config.yaml
head_dim: 64
beta1: 0.9
decay_fraction: 1.0
batch_tokens: 131072
MLP neurons of a small language model. Each row is named by its layer, matrix (gate and up: input weights; down: output weights) and neuron, and shows model dimensions 48-303. Each number is 128 + 24 x the weight over its row's rms, rounded and kept within 0 to 255. Numbers have three digits each. A neuron's up and down rows have the sign that makes its largest values positive.
Before each neuron's rows, "fires after" lists the tokens most often just before its 100 highest values on Wikipedia text that the model never trained on.

fires after: ".", " The", "The", " \"", " the"
L2.gate2:146139160154104136133115094133125134189103155141146148132133149130125126137133125142097128152164156123165138141105162148161126142121154149112117153143148142131144124152156126114129114121097121162188130143136161133127111114088155144113138084196144123135113093156140113160153153113161138099122145161143144113082143104146154158102166170142119085199144127154130172146173113155105113106144143131118076138138091127178145107159154109145116144162113118154088132121123129141091129151132146130128168117098078147124117062096157138123092124110134113127085122093111120171155143140116130129128127115098118044124179147117102126162106071104102148123146100145149126124140129158092112114098087154135137125128109166134117155166111120135148127124175121113097119128105122135120102146098141
L2.up2:127131103112136107087119117079148137153102115148161124136128130111164149121133086105117080109124130133141152118136132117113126145145109142106134116117143144090133138107150153141153129110119152169140152108115152157117158150139102120103142101107179089161129119122143111177146152101122110150135133160104145083129108121135140164117151115156180124175134154086170155164112152094107132097157124161081111103085136096152110134125104111100124109159081158139083163114120133109141102184172137104122106147113130132138140108097124127092131153150149119108178117126149143149129146129163094114133111179128108095142137132097155112134117169127142091109161126100106119075087131112131107115089118143181182149126104148140120129124157113125106139112104144130134155089164141132144099138175134
L2.down2:120097135089124142167145120114138153086120095134171141141162099153147152105141096118143096133139147141165155141131123161129118179136128125149133096134163100140156139151139114160178137119155085167137115124154097136127132105085115106090119162138118076114160141106157123128108156102161127136171108109111096143147136132121153115144128126104123092159078133099088119119103092157134126143114124124138116131099142098080127142100135122161085141171151136085114166138171103098130120153160135132118127105119177131119139104145145185149122145140084135142153114095174140150073139096122111143120112108168062110099166075096137121109096096135117096163076110126099134155141153105117142116141156164157138095125143117133099095148136143148138133130159124110128137100139086117129103114122118

fires after: " \"", " (", ".\n\n", " In", "==="
L2.gate107:106146144124131108118158128139163128114115150120141116161139205133050063113151157141161130115179140085175136111089106176117135076135108090106124129166110130145188114150141116153122106119125112044135133146154104136135161123123122110166136142123091137141151124126126122109111149132110133117138111101172118123092092141119109125133124171126081117148153148107120103089114160116126130132107168136163129138094143120135080143147146114130158139073136140081082087134144168102121101131150099114129174106098113170133117140157112107111139145161155122125114108185120160111122102130095124068136117087174139135121112137126158135133174089140139119080142140098156109129126145126124136133131132103117123127145099138129159132116106143113141121160155115115110111121167116161134159103129132
L2.up107:135111141164145149118116102140110124164115108079159162145135126118147138172145101111141149140110130135154086171117140104106127111115117171115136146090115147108101146114156086106148124140130114127135124112116098165099144118082115149146172137105152136106137174118150142150135117142179114094091128134121091139094099115116123165145097105114119157097135121085144133126129109154140102156115134115100129108124119150134112153099102147188111143148165089109114177143181104127124122148122105170132168098113147117124115157115111150138153095085146117123137134148115135141081081188114123151182075135146134126119161148127163112137132102148103155132104065161149112098106144109135111145096094131117138162178137138095146121125151094126132108136103116152138136157117105089130166153170120
L2.down107:115118121117131145117115093085131162131147163097170121118100137160107106125135090115161102114168148110093109161119157126164160145123106092125123109132128119082105137131169113134096100131136117114154139161140164116079102157086103110114109109096062135147150119152112148137118117148104135119126120133143102153111137154118099084158148152112141119131121128121127105084094125146129165109122128129157139116109130138070156172134134120126124132097087121093187140132152183123094167110128115134106167125108131150133128158100139105121098164116183109147128142114113172153124139087108153081135123124151124108084176132166109101114140137113089161122115144129165112094095125095132136095163136121108082154150155140097140110144138122108105126122156166120134121158097133153162101132128169

fires after: "==", "===", "-"
L2.gate378:105140098043104135146114107143171116150095117117133121112137139120142157148107146145115146131117068122097114099126123099130098114131122116107128142131138105102137129136182127143130134089141144115125147134114095094109106161134131170117142153128162117084117098116118134136122123149139127121121122115093136162060101085113158144133152112139123129129131116143142115156158113125153141157113171138089066108124143136118135130122146119094113148101103178131109176096126133150194109114120100151151153133140134119135127105102165178100162142189075165134112109077112161147088116158180144170150127139111141140120124121138113123138145104125107137118100117144150096102137087139119098114114132125100126132138103135144150135150116122087152106167148122119138151114153172114111150055136128
L2.up378:120079115118125122114157134154126100126095107107139142110144187145100127137119151132140085093116190091071089148134134127134136145160124115133144087146156095119099152105101127122110152146116123113148161096139141113098126168154065129098122161113120138082110126132079123158095090174116152100118138101132116136133141108114116106102157126124122162126176135120145114115101133114133137126137121164120136144099168083129104140145152159185113060169136154138126190114153168126139119122105097163158169122141116123172131127169147098144130132168104124134111132119110137123099132128138146133152119114174147151137159111170145154160125130103096139143134161065138127103113105124147148119141173122083143100121147125162140087139179085143134102146167119173124149104160124109149137121138138
L2.down378:100106139126144147127148121156132113142082107129157123098141141147090161153122148159139097125115117105133126183140133134140128132125182129098113105154110012164124136098113148126091125162107158130111098090094102114133095176116117129149123150117116150094109110133120080164103078120109143090104145082119107127135132090122152116127078132104092111156138115131096113126114113149142146122124132108110131111142162160131147163096127166136159135159114158117096169090132164156149109118108151130129123150159117127104111158109141154124167137169084112154101147117110142125074104140146180172128144143133145144124147103149126139139114113090082121126099129095119112088138109093154126098128112111127102094141125098164157124138126122146144135129126085133104155121127126102140179100110153

fires after: ".\n\n", "==", " \"", " the", " The", " "
L2.gate289:181143154125172117112127080191130128136095100147142133115129176138102124120144123102147107134099117143159109140117121144123092136180117096111097123160103149116139139095130158089138112143137096118125145146062138153123127126116173117130159130108154123117147098146084146167145147147139116113075144123093094107136132115149134105069139105134126104125127116121161139118145158105136088094091183130127113124143140135166132131106141135130079139147193089112138085091130139125135103160166142096111151121133134137152145130130135126060137143146123126143147086112134148139112119147124144124147081104152107111136150112118129162163146105145084092142128130112084101143160145104140123143158147125093154129134096113135128134142112088127137145100144130141102103136128104092172122131116125
L2.up289:130125138113124101139155101147111137149081108145160115170106099139086129135109097127144065154121112140085115133102100142101118150125099118160130157114156144176127166139121083134121132109127147062131095093122119128090130104106122132107145130136171113107154138145135123098165063117156114120124102123155138105086136106101147125130104115123157098162146127095099173177119107128116134107159160094127094136118117149133131157098149154130150144182150146158122122101132182166120122126160186115103105154088156140148127108131131118114124094129084123102104142085090085108153151117127120105153158176175109095156102166087179093147117114126136133158104116118083121100133151132107158121101106114121090133122083122106144103159097111064116150100131133154111137151119133137078168131102125
L2.down289:159113140121125139145172139131106130128150140114137094149170094121101156144146112104082118172133125133101116113117097160133131108169095117161127103156131107151117128147173119110135127139168144117138160055112113119129122144145112120126146091128126110113102120134131085143163106104158168119155107094125133132159174140115121102117143081152180148102104086134166149128126124176120124101140160101129096124193110116150134132122125150116151096161145133117154115141108121143067098103089147112105113122109144152109127118133068149141087105157138112149149132124071145119172134097123167106140131125178091106094145105071109117141137147108090097113133118133095141147119117071104156141141135091125105138178106168139084119162103115132086115116132177128145108093103119152110171089104133

fires after: "==", "===", "===="
L2.gate131:117140117127065110159139125103081137167099139115135154108153114117100145141153125097168099144112125121105096115121149091120103156134075092121145129129135161100147109138144124132093158120172136103158117099118108087107106142101112145134139153126113137107115127114138143143101099165116142112129114185107081131050141088120131127123176088125160132124128102121101136131138087113143114140136165145137138060138140076115143109136188137098090124136141118119134125075125128088157122102184129109150167136098139141121170148151148103134094133133088146104107115125154161148103104158137106148124102114120158148134138117139164113139153134095091125142115095148128065107117092135138121094068170133137125100169139153109117106131150097090105128112124105149156110131126163126153140129128118
L2.up131:118093101125138138147118118121070125154150102118095134118142132108104182145120107143138078129113151124121098115159156122137100151094143075117103105142133096085133154073112122157161138136141149132158154107120133123141140110147113103158121161133169097134131165087107139130154132140146122152116158135124121106074137116140110119133127138120156080139133120099143166133129097156130132091136165159105124151125169158092131096151133156164088084135106139159151150106113114121142165124154105069135105140147177104139149120135122127118119107188089138125103087128134120157099142135127115121154137119146103100116168145138171133142110178156099123149112129179140130093106096140116128113111133153141117120130111077097137142100158114079144150131129117140182147095155147152069144068160138
L2.down131:121123126154113144114120140100157175149127166147152168132124138173094151146119121117151135118106139127160113143138185098115119127162110139112137133110106124163139121124139082160160150155176130130130142140146126129105122093096150101078132113095133104124109127102112126185120157132127168108130136181131133120083157160149120130131148097117166101166124142141107159154122106143131112143118096189113141074163095112163081115131155097149139088133144162148139119099144110109106094111138147130121128130133159148143122147100079107141118106143148137095125118159192149131126078112145128147111128146150168147110126095125162127095172129185122146092151100167128103158137118131120110097106131082119132080131136132135102127079114139113143119124128134136138094129115142133164166129133103

fires after: " the", " of", " The", "The", " with", " in"
L2.gate72:127102097146096151182146102095143164084114128108106105105139091148134154107138154140146127144108105141109126160154119115123100123181104122104105139110127200121104131143167129099134139155100128095139162148161101113112124133121142140116132160095139113114105133088144102125116166161159157112128125117087137121136121118112119100151152119085128132152144110130111109140111106130151122133130151143088126132121116070154154157122086107153087089142154119135147066130143126129169102166148130154167160151099087177152157169105120120161082135115177156107159128114106170146142098164127164139091096117108154149098119111098153115115113168157082148108097139132170151165155120144105137112121120141114154172089150135126132135145160109132150174167127088128140141149113151131126138122110091
L2.up72:125099102134124150120150146137137136134122106133140121131138123116174158129112128129133149163111116178137142157151121075130149100152118150129152150146182135117129109078135142132143149147109100147116131108145136135128127086158103091141097144145177150176126108130153167122155093107098137130115121119092132067092142113135188120100155110168106123137130133114097100137092104108080134143146125156117162098100112127164144155134163114166117110116112078130114114108148127120189121189122098103143135127137082085153140115088167148156110089090118148095152139120138140158140083079120145116166116113148155128137119093121131153091147136136111137119072144096182137135121138117156145117118117127109125163147140159186163130171135132126111155110119154126109105122115106133140128094126123
L2.down72:129138087175142125120124128129105163097157152092058146137144095115122172073107096101143116147112108117120110141131163119163096086173141108092117103104142163114081155139132140116141147096161106102113149130167134078153109140118119142114094128118155140123071121088132146117111107161126174104123158093116125155147151149101150157159114094114112118116082099121107142133137115139131090092127155172127123147163121092126162145085156138164155098131170101109129106139131112177133137148136162162129133113126098143104106152137101156134108181151155098153151154113136116112159126158129103144099126114113142153129104068137124123120098169158112141140158164123100136154165132078144144099115125120114153109094138148121136109113135159104143153159121123099145110150129127144156132107107135

fires after: " the", " The", "The"
L2.gate233:166109150155162150104114129085116112171112108104122129151150145082137130100066124128130174123109096124140133174110112158172114091113162131134136106154143116076100123202184125134155144133128099118137125093152112170108145109110166131079163103151128145152133118126133135103171136098121100141137121155153084098120130135109151106134150100135117081151135126157214141153124113120127150080095112130135128161135150145181107124118120174150114073177116090160124156104119116152075114142116135140146143132139136137140128112119099133132116140140163127124120098120135094101105160135152075124119109109139107147074114115160113152139116085143125154111135107185114108122101123144142154110128104158144114147126093118103124104207120125098129148129160139131124110102119118117130099109120130
L2.up233:131130138145108146169130129105123124115136132106126099103127090112186138129075122160118147110070137136112155101148133162148116173127167169159100151149113137129129130135130128103116144145139091152137152123159087162139155139109130132130163097153146114160137125121186116128119169116123120085119134132196149152157160115149157143111109124141112098162100101175140171110154099140111159085106164133125101149155151100143095143160154136132126113169117094110117190166098124140117159142161129111150114157096139094144113087151089114155109107159156151108128181096144150159160142114153097115111100064128089132108120135144109120104089117126103141099101090106098119102121140116124137110103137149117117139119138174122121111160154165181137114116110148122153168129158136125125162141083169
L2.down233:145119100143134145150149113133139155067086140141162094133158104078125129114090156141084123132112143126136115053155128104115128140180168108137145123129125123147128170159149168115106112137138118159105145087129125143106144112146112136113122118170139153079123152153153116102152106108130134098148122112138121130136126139132159139101131111112132093154117119087129098111113095141152130162129129099108074087090182103163083100116133147103120118101156110098170171105124114103090167098086121118155122103138166163103132131133138119087168109122114121147097147146124117097136092117122150116164095151118155134137114125160156130133117125140127146141128122107130112139123154128150113156185119111110119137122100167135140123088151116117143162094134141100145115149129154132132128152163126

fires after: " |\n", "==", " Length"
L2.gate275:098121097143097129081126130116134132153109177151125140134152153103160123154102164128097111156145122100085163167110111143108103092137109122123153139110117132162155137143146107106160132139158137150103127113103137088123110159091138157102144139149157127100140138173144161171122152156157144153125129143144105144124142076096137101097125130108133134129136156141118150121115132157127075099153155136149163087118152142105163123120134149143102098115106155161095124131111134117128156171110097136141186144122104072123136120128140066101114140125093169095135118113192127150095114169107155124153122120111131150095141135124113126133142114103130102148143148162112172122091138123116167148118142106115125136151153079123149131107177099082094118113125138118091111137151171139226144129136134
L2.up275:061109156163091127131170131147099151136091140094103132144094125137112153153096134167097098126132156135138141135139127102152105100155124172127137153116163104125140144135127125118123114130145157125111121130137097099123137145156106127121112156120143159143123129123139122119152143148140151101149130146111097112115113140135138131145144141159129138121118132151118093141122115105141145112177127159147080092097151125123155169123185100192135104102128122113133103118163162120154095129180092156107167146080130106080136178154112102097133117159130112151136149190164122138110120142159132129148144101159208185153127095133152146124119153101129155141121114098134135117154111142139137073126124130076121134142137147106183111094134131110160131144143108137142121155165135141156154095178134
L2.down275:148131148118120117145188125150117131091124110143069095107112124118110165112113142144113110161122126147109116105118117201127116160152111119167132132133152148140144168120125133077153070125133118110111123106135104064159160163118138161131114115125140107126151137149116129158105172158148149130172138118143113106092127136178168138107128104089124184105184111128122097157129142159127126109127109104132137085127130149123134147095151166184155127138155180121121151121109113108076135138131111147127163136115136140119125119119120074123119126136118136119131122130193173162119160107121168095164144104167108109101138124136150144146156114095114115136135124105121104079128143127150118090126088135127137134118117186150158122083158125074164148128127118127139098110144121100159158154143118